config = dict(
    num_attention_heads=5,
    head_dim=32,
    norm='rmsnorm',
    norm_place='pre',
    init='uniform',
    init_std_qkv=0.0322,
    init_std_up=0.0322,
    init_mimetic=0.5,
    lr_head=0.00693,
    warmup_steps=591,
    decay_fraction=0.943,
    batch_tokens=16384,
    max_steps=8594,
    dataset='wikipedia_en',
)
MLP neurons of a small language model. Each row is named by its layer, matrix (gate and up: input weights; down: output weights) and neuron, and shows model dimensions 64-159. Each number is 500 + 25 x the weight over its row's rms, rounded and kept within 0 to 999. Numbers have three digits each. A neuron's up and down rows have the sign that makes its largest values positive.
Before each neuron's rows, "fires after" lists the tokens most often just before its 100 highest values on Wikipedia text that the model never trained on. A number after a token or word is its count.

fires after: " H" 26, " h" 15, " s" 14, "r" 9
L4.gate254:494516490493490523482524501493518477492504498503462515504501488452517480507446468499498501495495531476473456546467528534478537452496465495504520515501487422484530497506524479486506517461521521519514503456469468520529511486465532483511473469502489502510494540478521508495548475498493534504
L4.up254:532507495494460525502484474493505521457487476467473513465493507468543481503530499487463524506460503476543504520489507478479487527482482489469492529499508477542520526474478508508519498492447429523491564466518487466497493502470473512543489532470567479534516507487499472491509434507509495506
L4.down254:534521517468504527496501504467523490463511468462521463463538509477491516492539442528521530533528467518499525481479466481505468487482495486528501493484522528509491470471482473504453546490532486491510514503532495541490539513493491541496553567544511483523560509510454510495495489503534515491

fires after: "at" 24, "it" 10, "ant" 9, " S" 9, "en" 7, "ain" 6
L5.gate177:468544467437489502487516505546471449530496501511488494488483497503492502516466469520499498562495480496478502501522567533543560483470468488484498464508495505505460523478518497504510541524499497472473529516542479488512497452494484512491516498478487482488507495502520535473484499486460477492
L5.up177:464499514482491511522488515540513478475489509500462528495472504486437484484458496504480466521474519503498537489493518513525542482503512517463516480526475536452493519523499491474461497462494548478508568533521466470511520493503492468547514505461489466494520511529453504489499454453477496527
L5.down177:484509513522482447503523511544560551509517487470470476491507480539492507500509489513462468524470504492523487510466487505471500546496547528521483477466479498490466509509533518473506508481511477504465529525466496491494469519479517474454476487457470475493493493477506475469510459493514490500

fires after: "in" 12, "on" 10, "i" 9, "a" 8, "al" 7, "o" 7
L8.gate551:529558487483469524513490471493512499485447451471512496464475527531447446521511495490510488535528513460484500551531506525520538499497491536495466474470481547460472450512506480475503483471518468491464469511517503497489501537546512490502500512501476496509488536461526461479519498492510520510
L8.up551:457502500501498481526493486510539517472486489520499479472498494528452480496473451519480480501491483526495543483512534506523500516471507495501498533504515516497491508475477517475539464457465512521476460499490530479480471518519477530501524544491512429475545507493498515478480535480481543487
L8.down551:498511542454501492530526526515488493531545496523500499538518516530512508480490518537457560498485550519489491504453528486503508453527503485522468484508488430512498517467563515528498502512524536500506459485488461467504536472469522522495527438490489543493505494473519495461496499465523534517

fires after: "at" 21, "g" 18, " It" 11, "ng" 6, "iz" 6, "ug" 6
L4.gate39:492530494496487534529496503468509499487523520495497538505512504481476493459455484485492512512518509489523469478502503515561518484491468505489516517526539450484495531553541488474504518519502484462521483501473454482505474548489468512503477518483500453479479494507544490494522516486460547515
L4.up39:527481503482494497531538533530510493475519532490486494507515503554492515528520495541525503494529540432514481494495486479540511489502506520533499542492513541460490496490501507453478463549511524551510509524543481530483448519504533432491513514513560476490475514506484539511507500466499468425
L4.down39:522465445520518498488530467488524492514488489460530495550478513500507554511487486510520519489525491503509529495517504494469506502548502518497546523513470522456510535486469486484497491454508507516533532532495513512508544451462523465461515482539509498537527431480490500507494509448515507521

fires after: "r" 27, "cc" 12, " ar" 10, " rec" 7
L10.gate210:520503469482459500433524518479549486486504514508499515519498554519503505517451463498527500517533496530514445494520526479541490474492458511467495501519495522521501463507462543517487506539516475527470506503531497514501502512491486546471503514554534508510556518472492488484505527466511510494
L10.up210:495468508539488503528521533507502527530490519506544518523530512473496491490508476498487507550498464501450525463500520506508550523542488543490508499516495481504532515492484499525506521480535473495481528518491532509498512533515494485479500491577517486454499493530505477534520517494512529474
L10.down210:502481527513450483499491510440452479490500472519528520506495476461553471513477498493465483491515494473499497540479480511496509511497538516500516509474503535518523511488502481522498540496458538485483479505490511522509476452474507466510483519461455467525501505508514550502474514493492483524

fires after: " C" 18, "e" 9, "ed" 9, " c" 8, " D" 8, " M" 7
L5.gate606:448507509490508507514443478528506522519520464514460492519469530560509509478506515492486543479500497503524472462516513479485530496464452512485486490516464498521484480521480473451503433535480497453525506510502483513510495526491513493528496481466519483493500488507496494493510474511497496499
L5.up606:485483501534492523456487473447480531502509488489536497453504509490511526470527461461499500469519512491499468482512527505519464499471545474504445512546484454495515492516458501512538488512504496495513510491483484493511470537480490529494499459536538503518505511483531484460497539534488485515
L5.down606:493490525487518534511519521516496499511521437480477454450512484487489498520490505470464534480566510507448495530532509470515488515499495524508510531519536438488481508525506523502500524474522476542487496495503531479476468507529495498529470475552507513495503561535477485530511511489497525502

fires after: " s" 29, " g" 15, " S" 12
L10.gate437:528514458461485468500481477510489481490540479509468469484487512493529519555508508441524485495545479496515454498505542483490497485528484449505469520498487523518489491533494524494469472517491497534521485494487498515548450527468492490492445464483465458511531535484489474476513466459496544520
L10.up437:529509508501496506520513464522507502545461489536547462497483548522512504509496515481455528442526491515479488503507481529512467508481492483519491550481515474468458453541531477510481506525476505530502504492484480487545517490546448517478503506494511488510506524501528475469522517541531499514
L10.down437:523522547462482540489530491534510516549552464492511494514513544499523492542531502495512558544520493463509453519512518497530480489544428508516506499484517485504450458512479497483462528484506501514468536549486538474491499512543531500462511515506500464489470511497508464514482471534502507496

fires after: "d" 37, "t" 12, "st" 9, "orth" 8, "ed" 5
L7.gate118:522519491467448477495536505445523501487491497473495472510494495528487495538519521491477488500515486490484449469488515520475503486500477539461461525515482510510505459452537476477523458537508531505515529542533492502456494542506491492525502463505461523523499502521490456511513487494491509496
L7.up118:485510503433484476459455463466479478509443478480508465467525470485479480480511519480455518508480483472489543461524517488460502490502489497474474541459514516474508463484521480486481521544513459481509537502510511531500514548534442495552486497474480508493528488507496498487499537504481484514
L7.down118:546501535520495491508516503519513524473523488549477517547489490485486488462478465528513506507489478525485505497489466490495481512471536481486521467469549493523503541521534529512533486452428510536484487495492496507483477509481503515488513472477524504541539485498551483497507534510485488514

fires after: " ra" 17, "r" 13, " H" 11, "v" 9, "ru" 8
L5.gate341:478534488524459476522544483498537501509486504517502523499493513441490461486470504510461481493532526494440473515530500486477507458507470525467499523459514518467489435479535521441482539504455500508513528501508462507478509516500497519516468497502476500468501503490516536501525488516502499479
L5.up341:488508519495476515511517518496569492501514486464494484532511515516540493520543504462521528535475481503500504481505482448464532536498497484489537503493540507540492554492500511525507560502486469506511498507471494484520462549493502567474486514530523505505476483472511523518512485482475462512
L5.down341:515492471459541487499506525500495536440493524520511499507547525489490575503521510489570529535451476455480484519503489444492496491480523512529456486498494514509520523462532471512497479510488509495463482530439514486496505482475550505523527516507520473514522498493492517484486509481491500470

fires after: " B" 25, " b" 13, "b" 9, " un" 7, "f" 6
L11.gate473:514496483521470544510506528507510493453511515501516461503461529504485443488479492486515499467520537515484497516510511558478487502513513473512463469448482486487525541531485521535523489479514507479482480483498470516518543517492479489482481451486466489500488505530498495490506502531461539505
L11.up473:474479494545550502444498496523521494496513474486498483490496496439489519488509459498519498525512454516487471546479502504480493522495497466507529518487496476517499523497466511498498490486491526513471475496526483535502496450478524482478518479475494457545485516557507507531483484558556545451
L11.down473:523546529442510496558466455454497559503519458548473497529471494536492495496522476461528492523485497473468486505536523503518506497523500554496479544471515489576507454483498453508482505450472487508483493470483500504457476533553491507493539474475481526506484498507542506513520495506508479496

fires after: " K" 20, " T" 13, "o" 8, "ed" 8, "k" 8
L8.gate467:481491487545497520500436519459509493500512488486506495505495498501513491448490483492535511492501482527488538465509501509531531521558498549494467477480523531475453494470476485467449452463494508516529500473498490491520491558545491483500518517560487460487486530496472481495480494512479516467
L8.up467:549496504456461491497491491541525502491508494462482504504495514500465498525509535523544543481474497488532496476527505499460476552486454523496489513504515507502520498512458476497488464527482498529502508513533512493511529516482529489508515508434441523551453481483510536499496522496543484496
L8.down467:481532457520538528529564505482491512469452453549496516470516537502495501509454489495496524459501476546509469501458534511511499489478496511480522511480463447486472487480497476449505544514507477487482509511516496490515496515503503503527457532519501499506469486519503429459478470485457543505

fires after: "1" 15, "a" 10, " B" 9, " De" 9, "al" 8
L10.gate632:495507494503489522512507465489498510506524512480488501445496516500456502473478491484573493546484504489478513517488442474506496519556481503504472530479556474485505490488482471479486518499529513508474503478510556511531500505506515524491525473529515496504487502447481444486534466476545494525
L10.up632:491507495483483564509511533505505519540499512505495516477514472516465467500507503479497504535475491495494496530529424486490545501500501478517501491516492556500463442485482488459513499487453479472490513483499522517488491498468505526550465516479494510507506521487545566504515496469454528534
L10.down632:493512546477445558578481472499527491493477487509490461511514521508495475544440480534517489518523543506506491503490545485504487510540479483506485485491513470493529508451500489491504540497549473490519474538482445480485517485502501485503496488484486519481511486516512473448520550534510491498

fires after: " \"" 17, " I" 16, "\n" 13, "\n\n" 7, " con" 7, "-" 7
L5.gate102:495503495500498536466508469492502452478496452543491496491513498495506519472497490521506473520479497529534515514472540496512514519468548549493497511499511521441535508529515540519516510447542489500484540548496496552542475516533450509497477511513522504527500512453455499484489500525461462475
L5.up102:535491505493521464493547505468474497525509511514541533476520526486502475501507500498551483511470538544570503544481503502513506502511485529486484531504488509444506535513514506504507495488520484541488501466491494526518498527493471479503527512511549488481485503486474475518519500474490472511
L5.down102:497512642534456506506520515504502494482481510497481497501501482492527459464487497496517513502481469484499493495457499532494514484527478482485452484491506503539453506484498484510503498523496481469501517484524519506482454524513496490516495521492525461487493495500487538488521496481509519529

fires after: "ed" 12, "e" 12, "i" 11, "o" 9, "a" 8, "B" 4
L4.gate228:491526490478485440499476496491448496520550496484474466462478510519484486530473502521489480493485540451535424470517503509471500531540509561499496456519478534500512511488456508494501493493485507498490491488496490495457500537519462505500481488504475502480514457480470486503514508474492508514
L4.up228:504508508492426510520494496516503511526487506498505515472513479516532484503541495559492529501486560516499533485539470512482457510489474503481545511478519450513482523493446494494522469520478502502527441547530478475550492553507470467462530483517507520510454482529486505488505534534479482496
L4.down228:452538447508521503518490512473494528485534512525478515507520473529455500541493536527500431502506494488524509485484525491506502451543466466522524513528513476499490518538485498471533551510476498536481476510488505459489523525519461496534510515538527484530495519508533469519495495483505537490

fires after: " re" 37, " n" 14, " Y" 13, " \"" 8, "y" 8, " in" 4
L7.gate121:488491506525522497495520486486500446498514498488473469467525496512527484527500495522488471492500481526508515509516478485479484525539473527437491458466491509484543475505471525504487514448519472481493515488505501505529501539490460478485521503495524518551513507487465463504539518472462479478
L7.up121:504515517482506474512492520487488503515541567511506498514482509534457496516494527480522524521512470517517481506489461538547448481443470457512497474511488475497500515498454493490479479519499494552510461519499490486473468498476517474495493461529478485495510504502504539506505515459521502486
L7.down121:502524405516478510481491490463506519509494489485509486502474512540464525518516486528527536485524503500492474493491475447480533516467533476530510491474498485503506501500549500481515513514536499483508546498510504484504545504492522499507485485453508551537475515484518499501476482529515466471

fires after: " V" 22, "it" 12, "en" 11, " serv" 10, "ent" 6
L5.gate238:440494465498513515497504500517498484477517484534436501529490486520500478507458460481528505510470517562480484499520534498562510470532457488503486515507487503509459447489486492472511518510498532466495492475529493539460502483481525524493501484541478509472530500487483512525512448490509512514
L5.up238:513495495477542487499469521537544513501517472513454503565463489512469467472490469502519471532498524517487486516545527528535515478520517525480544508506530488466465479537530502489477499475481503535471528509513485500510467471490516502492517496525494521471511487474493548506481501514530520479
L5.down238:506514629471473484532514512495524507474539469518514513497484501471524507475480490465480460488501518512472515493504508515511484472480500533478522535480510463511509516523491536477495476473486512520483504520506492473512475489518497510510496472519512502523479499492513521486484506506513449504

fires after: "ov" 16, "iv" 15, "ar" 10, "l" 9, "ast" 7, "r" 5
L5.gate327:502513459500461528505506500507494490483520505563513495500477486499536467534504489535489470544550459478472525495500524526522480501509471557518511538525555508480501446490510522493525499530493512519532530497505509532479514504511508503459486489504497527471497509486514492466471541513475484515
L5.up327:506532493495518469584529508498475502516535513485492507517541536472494493506530468533489502533521465497462547505507494501523468525517502506480509493506517502443464514483525474510506545518538521493471522498510553529461522484503501487493489486472502478475477499492501514498489493473531452496
L5.down327:462552565522473492514452524473507508545526494492550488492484481493515487483530512529511482469479512518521510491500489510477522510495488522469503499490471464551528540512512514513449512515505473522492522525526491485512482494538478540494472485487447504506523510484491523448519511486497501466

fires after: "t" 35, "d" 29, "id" 11, "per" 7, "ud" 4
L4.gate552:466527478457449491502451527505516473512520447510493535483500489538477545502504509539502498490517493496545502472485522449536453531507521520488479515489494540477511487492510504506492499537515511470497528508446511540488444535513494492492463492479516523492513498490491498510485471496487487499
L4.up552:473469535487481449469492513474529466492457509462516482510536519496480510485512494476456476500477538450504535499465527503465517485488508527543529514482511512486499534513498519513496450528466527445534570490528515525542475546500447480491476502510523508505513493460501512505509514534514432529
L4.down552:500489484483538491518480516486483507490517552501500536489516514568499480505505486518480471509512505521480492505441476552485500504486465500501515454497500466529487528524506506505527510484466498470512477531524520466534497470499508490532559479493479480508513480492526490508482498493514517477

fires after: " M" 17, " D" 11, "l" 10, "m" 7, " L" 6, "3" 5
L10.gate383:478498475505500524488503510518536510492499496484504487470447473508490487473515510501467563532520509445527504518500487469501504532525496517461518495481508505488499506582506489487509467544474476500540528456475467541530474466489512518499477524510485510560493510476506527466465506508484504530
L10.up383:508521478520497493468509467488505472503479443500501461507518507482508471447466513485484554490508500514538478503505469461501476519517513515501495505506497498485528498496497521484546515538462496458494522471489492568487472460461521530487509503509460512534521473458468527496482499518505536502
L10.down383:468466604483530485466467483510454496499474439497501510511488490506461517526465481500540487530512506488518556505543495503494515516501493491520495474511501502490489478547498497511501499433502514514521487512511467501495470472522464547460462491532498494459470539485490473513493519466470502487

fires after: " n" 24, " N" 20, "o" 15, "ol" 10, "1" 9
L10.gate443:501442495484535503479523486513460468462519447496463509494503517502527515523472476524507500569517497504534536476515502503499504521513516508480520472483507492478464537458476543500536541474553477471494524489527538489527492488500527497515485515476510505531517473415491527492504514497492489523
L10.up443:461476498468534499534502539518504522542451498482485526484499499461500465494510501527473489476488465555519504516513465463503513510470543491440497468476525497485522532502567487485504488501543502515465536482507485499509553557475481505514530481501456511500495483506496496503477481516530537509
L10.down443:529544475490507533522499488513519508531460477486546530494459469488465494485498510526470529480535485534536469460488519446487500520475488560488482493526468508480537506447426520503453483501499501478492506491473492477501511514519506515528514495506503522525483491503500486455522528513493484471

fires after: "S" 29, "s" 21, "es" 15, " res" 12, " s" 10, " S" 7
L4.gate151:500516463473501507450491477496496477454532501500419479451488503527456482486503538480519510493486509493495501521505504517528498494523498487493481470502490493498530505513528496502473490506520489488483523508503457571525477521501481490500442471471501510546557521501457470514487496505495554503
L4.up151:535513528503532499522489536498504491460504540511511482511507515538473502514512511467441490469476488487514468475522428484530469502474538533457474486487505492480541494480511488506500505526455510486517478505518469547499476509478489569535499470510479550499493550495457489522511496497506517524
L4.down151:498508486481503516526530486484494491486471594496517487537475504510550446509515505453472492520505529503495458497484463507516480516485482461469494558481515514476511479496470524474497533530492519531489511535502516506491459466500501541478538500511477517481501530506464523550499528501480511449

fires after: "g" 31, "t" 20, "ad" 14, " g" 7, "d" 6, "th" 6
L4.gate96:488536475473484512500462495500500460503460488482504481496517537494497534512471538465505485514502504484533483457473499452476460494514489531488475528519484484486529521520524506491489488518554475471509532514466516563509489516502499539478477480528531500527555497521520483487503473481496533536
L4.up96:517489552514523445527499483481500481505507487528543500532522500492469502471511544490475484517456495488511441512505525527502518513505550540485497487477474509505537486449518488510500498510500516516521524484456550535511516501516485499543517503546527504500511512467483560514474511494510490512
L4.down96:507495451548478504522500522491511483550489498488550470502520486559514475513532400508494512525477501510503550458512482513500511517482541451511464502459488540529511505498486526465530524477461495509530500455484480466501491497495486503511517506487519503501510521481497509471495465497491471483

fires after: "oc" 22, "c" 12, "ur" 9, "it" 8
L8.gate608:489523487521473517540445470505515477498517505498491529479522542487541502517521496486473467546483472483503506488501513512500533489524516480484491471523520534427551550513519516503548499494538470508493530486493510532527491497498506505488485482538464474474506487505530503492497523496417527470
L8.up608:539505532493505525506479518523531510473554488504491524530508480505534497487452481531488522509494500521399491476504538539499501531497500471473546531507479456481502510490525494512506499492476511510544546483492499464507527460466505471516504490478464465502474474521527478500494519523494490482
L8.down608:498524457475478463503534478488459477490477488520512563513499499502506490479505475493487500486468505482489524484503454547510517490482535463492479508539487558477512516495442500501511497482513523499516480496510488460496493526517549494530535471502534490485534500516451550468485495447551481491

fires after: "0" 37, " G" 23, " S" 16, "G" 4
L8.gate29:530532484525487434518523521556487474461487479551505481540499534536544520475466506529524501507488539475455512521510560529492472485530490450494473510475498529513504491535492486483478524494492478493507499507528471537503449482548490508491459476484485508517494526508525539451495511485482467549
L8.up29:470510478528496479509459495535484482505531506499491454476489491485497483501502548476497500476498510497481487450530510527528490523473461519438525526538509521479554427502493502467508521487532480547516480463472474495528544542495483458486478497488477485535526487486485533489521531491519535482
L8.down29:499530580464520503529508506498498492524516499493494508502510492475495492491541489534540505510511495508464495512538560455524502445525480526509545471511467480543498518552500511520515473521513468527481482501486509449489528477514514493491491506498515515480478537476520484468528517501482508496

fires after: " d" 31, "em" 19, " D" 17, " v" 10, " s" 4
L11.gate314:493519465515481540472493495520492462496512494517467445482500501512494479469497522497474475484468503458528515516497485488497454471510468522498514518540501520512472484525538519515516472504540482484519500480493467523526495516506506500528534481500523499528518514473509523454506485566524506531
L11.up314:463497472519542477481460541475514464525452450480483479492512496565480508503522461517505477474485523506562501500504520494532501480466505512573526525530515516533498535488519531494510497561519488478475463487455501518497510529510499476501477480504470523468547455480491517514492455473513535463
L11.down314:483490551498480497498520524497479524531507503523502492522474520478509515488506501489493457497487482493498507514510531504472476482495544499490496481505461547513516446524478500478485505515488481472519525516486481543490496468531475502502473524480457536484483530519459525440509487515523452513

fires after: "p" 43, "t" 15, "ov" 10, "nt" 6, " serv" 6, "ud" 6
L5.gate284:525516470510516528524471530514522468510473493537507480516486505468503513465474505534475451524489527482489473499485484474508468461504509481491511558540473524479500506465510487522524530566491514511577512520449502522471471468493466441547518493487517487472534506439464516476478472517508480494
L5.up284:461497492463488458499528511500498500515515519519503441479491485462522469472521468530482457515497451471477496475499519475513521455513508503503464521520515482519525527510491503478474533506522546489491498528517525531496448549551493550476496511516522499472503492532499525507495450501484468504
L5.down284:545465494491493492530464496476461484473501507506510514514503573502534477516476494501526476497475525526470507496467481516483495502473459489495505535544486449488491501497460493555501500501497482496520482521505452506467478437466497488529503483507503523533553519519483544492478488477535535493

fires after: "c" 20, " s" 12, " v" 10, " p" 6, " m" 5, "cc" 5
L8.gate381:473530455523543534483535468471508474437537496522506484488522553529478526486465473473496454497518467513503496515512547460535502494516496467491471497503471514471482493560512514515484533561501472510509497502484492511516509506522552484497487486464471513541546491497497482483507501498505495470
L8.up381:498504480538495558499487467530525505527476473545525507529460482507540506458517501474473499477505464528484539508513485449466474495467538499506467528474538516538500446473532489538526496470484495504518499497543497479482504495524538474502490463523529501496503503519501508481502471542505505534
L8.down381:519504505460467488517447537507482476490541471546516482511498456529499479491543565494548491492517499551493527480484505511506502506516469541517532448507486533498481467475501514457536506489508518491495480489478517476507499479523492554488478484520521458490456498509458500495504449518473513487

fires after: " pro" 22, "2" 12, "g" 10, "3" 7, "ro" 5, " to" 5
L11.gate145:532499498495472524479490523499499505502422487483481515498472498479475507505447486509534530540524484544493478487506487468489473484530476470455541528540536490504469504500513512518490523482501495481493558510458513496458484443482536542468508488511503505518522549483498493491550465493499493506
L11.up145:536489493467467511493541514512473513480464521474506458480486500504480497567455482467489487474520493548516487494483508459511519494532498457503515502554487495451521515497490489511504449528498499479539489545497496533497458502438506528496458483500460511513484532514453500490525512515483506476
L11.down145:469496526487495531505460486487501495510509469487451523553500540496501547474511507501489527497467501451475463513523499496506476540496483504455507451501495498497453478490458522559471481494487490531456509487589492503529484468483512452481517478477522483506499500506489473506494493502469481516

fires after: " s" 30, " S" 18, "e" 15, "s" 9, "2" 9
L7.gate544:502556441489482508511506507519480454457518476510513495487509510521543489526502475500492484526512505476470506495507515495524486496518495492474483484453511517488489473531495524519482515515472502546465492455478466504535489545563495472449534474509472502521526556464526499455506475487490519536
L7.up544:469501472472536486457518453504493514516520501494535502438535509514493497463457514538477422503493486505468493519502521521488485535531513471502458516520501503495502491521450467490472501433509514517472506504489470529484505509500480496529468475486486519537543516481484481488463489520473538513
L7.down544:481542539464489510489518520469550488514515487521492503502503516488550515491504497498490481536502466470505486517501520516491485492448502508521523457529469530526538506462514483530478528474485503514442515481508477482486483514495533466479452470538479475501494494477490512522495432511521493559

fires after: " m" 22, "S" 20, " s" 10, " S" 8, "," 6, " M" 5
L4.gate505:512496500471504529485503485461494538504537495465498461497480542508499475470536497511462458528517508503530429513486531482511447456522492455543476487506483477518533506521477502498514504483473506503571536465524508511481497507497458481514449459484483489544481510497474459486514482503471533500
L4.up505:506512525468451523489525486462520502493534489498498505494506527537502538525528494488471528520504478480521501496522510507547517474489492519546518449518463485456505440512526505463513460503488479496526466518501493457483548487484446523489468508504527513520501511480503466509496541525488503475
L4.down505:478471599537510470490518494531498511485493507509492508476540487493532489489472488482496524511509464510507483513518484515492451486453474508484425475531519518506472505502461506519538499506522497496482491495484499504522474506529520501489503527481483503510478510519531485475497482528481522519

fires after: "r" 30, "le" 11, "l" 10, " r" 8, "n" 6
L5.gate448:474503502545489474530475474483503547488518450516502489494509490503507475500524509527517502501555463519520502490505510508485493555510465480522520483514512493490525477491507496476524532554500478494511499502456513536483491525507531496490409469481458513480513505528525467500470495502499499537
L5.up448:548534478507444515512500507471475516478491456533528421520496503476558502514557497518500531502481479486496505501505456497481484511500465509500536471470492509483524495474513505544532514513515519495509496484536472485533492508550481492499448488476507496488482523513481490469502522518502473528
L5.down448:458477577526538518506536470529514519478525491489479489469491506535512490486512519505504439477516465495543482451451501520503516529475514494543526491499484486495512497519515530477485466480504475509485505515499471500527488485545473510437490492517448509485524477520544532484509532506491478512

fires after: "v" 21, " D" 9, " n" 8, "g" 7, " v" 7, " N" 6
L10.gate3:510519468504533510452468494488526488451492484547459525547486461490478472505458504521454543519508480504520507465531471548521471470502476472482494488524479512536490484497563553495515474493519491533529514491500485498468515521539525491501523487519491501559510490481489517492535463542505487534
L10.up3:490524481500504520513475465484505460461498480514528489538519468480486464466522520527490469532522492515511486485499504531527466500415480498476496544506464499481496496477553545452509475525507511525473484499455499479481509509493505461511482526460496479509539469441486516477543459543530454478
L10.down3:486490520500512520545525482485507497524545501464490497547493557495511547514544504506544488526487541474483499483526509469501514543480488482510472521499515435495472472509442499534490503536522483480508455536527537495505535491514542492514507488503528505496554496480490462510485496495544496507

fires after: " pro" 31, "1" 14, "ro" 9, "o" 6
L11.gate363:533476468499501482475450496497539468506478487481451496507515507496464520518459494450503499515495528534521480502497526522504548499497484477485482521537500513472494497499480519492547530469515503443532460516451475519482508484521494479541468450532500496495522494496453499514521466501495532537
L11.up363:485460501454447477536476519484506513514484515461507486478502504498490484521518490495490552533549483519483510465514483516468564504507495507490473550540472516538499499482473475508453556494507470505500515518500522524489499474508546479494483476501495505526457506513474572482526492498520491492
L11.down363:498515510458489503485474487469483472499498478519477534505481451479485509477505552473510502523497466474463509497508482446525501466468549542524514502517470507480500479491471512508563475498483507529460491491520497510504459471460500489520454503557496532538516474482499458510509475485449497512

fires after: "o" 43, "ine" 6, "he" 5, "e" 5, "is" 5, " y" 4
L8.gate331:540460504480495470518518553509480507507500461493471479534495515493519487499497512513516512496518513536518507488463514483487473515519498475517504453537492469531523535479508520511504480481494464488492441537501537518519535497527488489448513464510531433485502509512475487522474486486510528451
L8.up331:520528500458499493523432502507499488487508510488458477485492534473484492514471540481497483506493498488556544487491529530499487501474485487544543489540481503520508546533467519477489446453471498504472490513467501547487543548582491507484490481458516487499532513510489497491505532517503493527
L8.down331:493500559534519519491490478510490556542523505499500495530506528508521483535486501485501475506494520482534471498500504519527501481523462473524436465480471497499511497467485442526541513483506506473488482505482505459510501483473498546528499517538501494444477510481493474521499438476500550511

fires after: "-" 18, " n" 13, " N" 7, " S" 5, " k" 4, "S" 4
L11.gate207:511482498522517514493469505500465480507543473510495492517517502500515499474527499497450446552509493477517540492515525543566490478506512468476433477510461499497518523515502513471519540489555547529502481485531508492519473543497465505483486498451518501512513478458511513474479574499531466499
L11.up207:530503494458525494524518518503488516520521521505482446492490530457449519468507476519447479535492513481522517533542503516512494533526479525510485482494464514467519528484522509492464478453528499486493496485517469515467486552492485483509468525450510498510507498523505494506482504477465509551
L11.down207:535551491511495485469457497548511519495508537498500528500520474522485525504467513496516510430491506508492519506499548471526528480459510544486469518492480508479482505463505500511504475542471478499506496523482501487502470523480520460517482480507488528497490466492500503490531487506522490512

fires after: " D" 29, " M" 22, "D" 11, " p" 8, " V" 6
L5.gate538:498513494480527510511481474476508510526511503540488457536509478495480498488454500496519546477529465555497443523514464431535528546523467520491530474461493514488506462504494514464488471519541522511505532522501517517510474559491490484505517484520521524526516483512473530507460485501513552499
L5.up538:526502511507506485514497490460545479501484457523527525480475470540496497522479493490521450531490525482525501504481497505546477494510535484511462517483516524538457463517455469472477479524481489514517471493487439523488478503541489477477522493518490518537528565512533514491529501523495489499
L5.down538:498534563504488488489472491533535521493496428487488509454509496534516548522495504530489493445494504470512539499514496458488488531474502492495527500496516512499468528493490537507455516493499490544479507500514496516521513495450496495494484496532484529480479515490500508511513527442531517510

fires after: ".\n\n" 24, " (" 18, " \"" 18, "==\n" 6, "===" 6, "\n\n" 5
L5.gate545:503528517533503500499510477525505477499504482481519500511488486462523508461493484483508475482493500516481483525507542545510486538447474502470563478438454507503566481505528483474515529476564492490507527497532506481521501508498463534498525480541426523495491535470528458471518492524492470472
L5.up545:528537475513528496448493488529512504489483504539514500535483496467509507462529564467475462487475501499549491503501488495475458484501481465483493504490480492485550480469505523539533574523523465496525506513493518522478503517518473480539544468492501509490486516483531515480505497481531484513
L5.down545:503483602491474490509544516455465516479501512504489474475523489529491484495466442494502507533499479517462473508451473524482500504511487484500504536489527498473500484506483492475487526500472456509550526511484492513535508525493523486503493452493499495458498497527452490517503535504496512520

fires after: ".\n\n" 21, "\n\n" 13, " \"" 9, "-" 8, "t" 6, "p" 6
L5.gate328:514558500484478451483495509490513511499509511520533512465499487488508508485501519455492479554500451502500455511532492481475514502471454480473477531456462494494577486489493525543516517509511482479564520488518493554497519494481478519523491480479470495517533487464527504501448546537526466460
L5.up328:474532507499485473464478483526455505519484475492538479525505548477509497460524459467500481485489472520486490497522526485465510478488473496506539534554474513503534490478530502526518508516548529490512493529567543509514531515528515522516496514512480495560461485480522507502478482477500470485
L5.down328:513482608524467526485489482488477477518520526491467464500490554529544532549527474471529540511486527507468487482463480523519502491520520527491514551506485549515477503512524485525494502530487502505517480498499527520509524504495497488496496525574500487498503503476509508512513498496456508509

fires after: ".\n\n" 22, " " 18, " C" 6, " P" 5, " \"" 5, "D" 4
L2.gate181:479496498514486513504507465498510433516509455548517471516484478508497494484493479523502508509543536434516465494511514529529518521491495514489517472475445497523514475497543525497505501472521524482515544550538488473527515520504464501502463486500521535525537520433504508513521483522485488497
L2.up181:480443503507500473477523475495509470547492493531511480515487436506490528455545473533472509460507499453507488490517494517507516519474482542491497497502442501507505464475533533497504521499512480440481513490536503445502507512498480481527515536471498515492480481465499528497516449495477482520
L2.down181:493476666510511472491510497488521477530509529481510497524514470519506525482527515519510484467493446514500490487476527493486517511479528499499505527530496474518519500496498506511479527505510461469489510487515507432490493525513514454511542522478478515492461473485500539532522484489527507485

fires after: "r" 20, "i" 17, "n" 15, "d" 7, "e" 7, "x" 7
L5.gate154:460529485478461500520517479499492522526488509474484489477526509508521472510526515487512463491510487475530437486523513478502504513512501507525485500514514530496512488516478481513498524542481487504464517533522493536498485527484509502485445484515508504531519512520506460472532457533545517550
L5.up154:493518525505480494538441502506520521490476492484528488465536533496465509483512528568518526547477500498546517471502427465511476531527467503492538487509514484507481511494521509522494519552457511485509505526502496518490504505539516490500458492487543507485508477514488495454512526459476476507
L5.down154:491492535506518497499552495451499479482534495535502479549506471498516507512515477476522531513512524539458509469478492551506500499491491466481450515493468497503472509507537524458495487479510448521533531519462482493500524495532487481504543476486519506439513486475537520504495558529495526462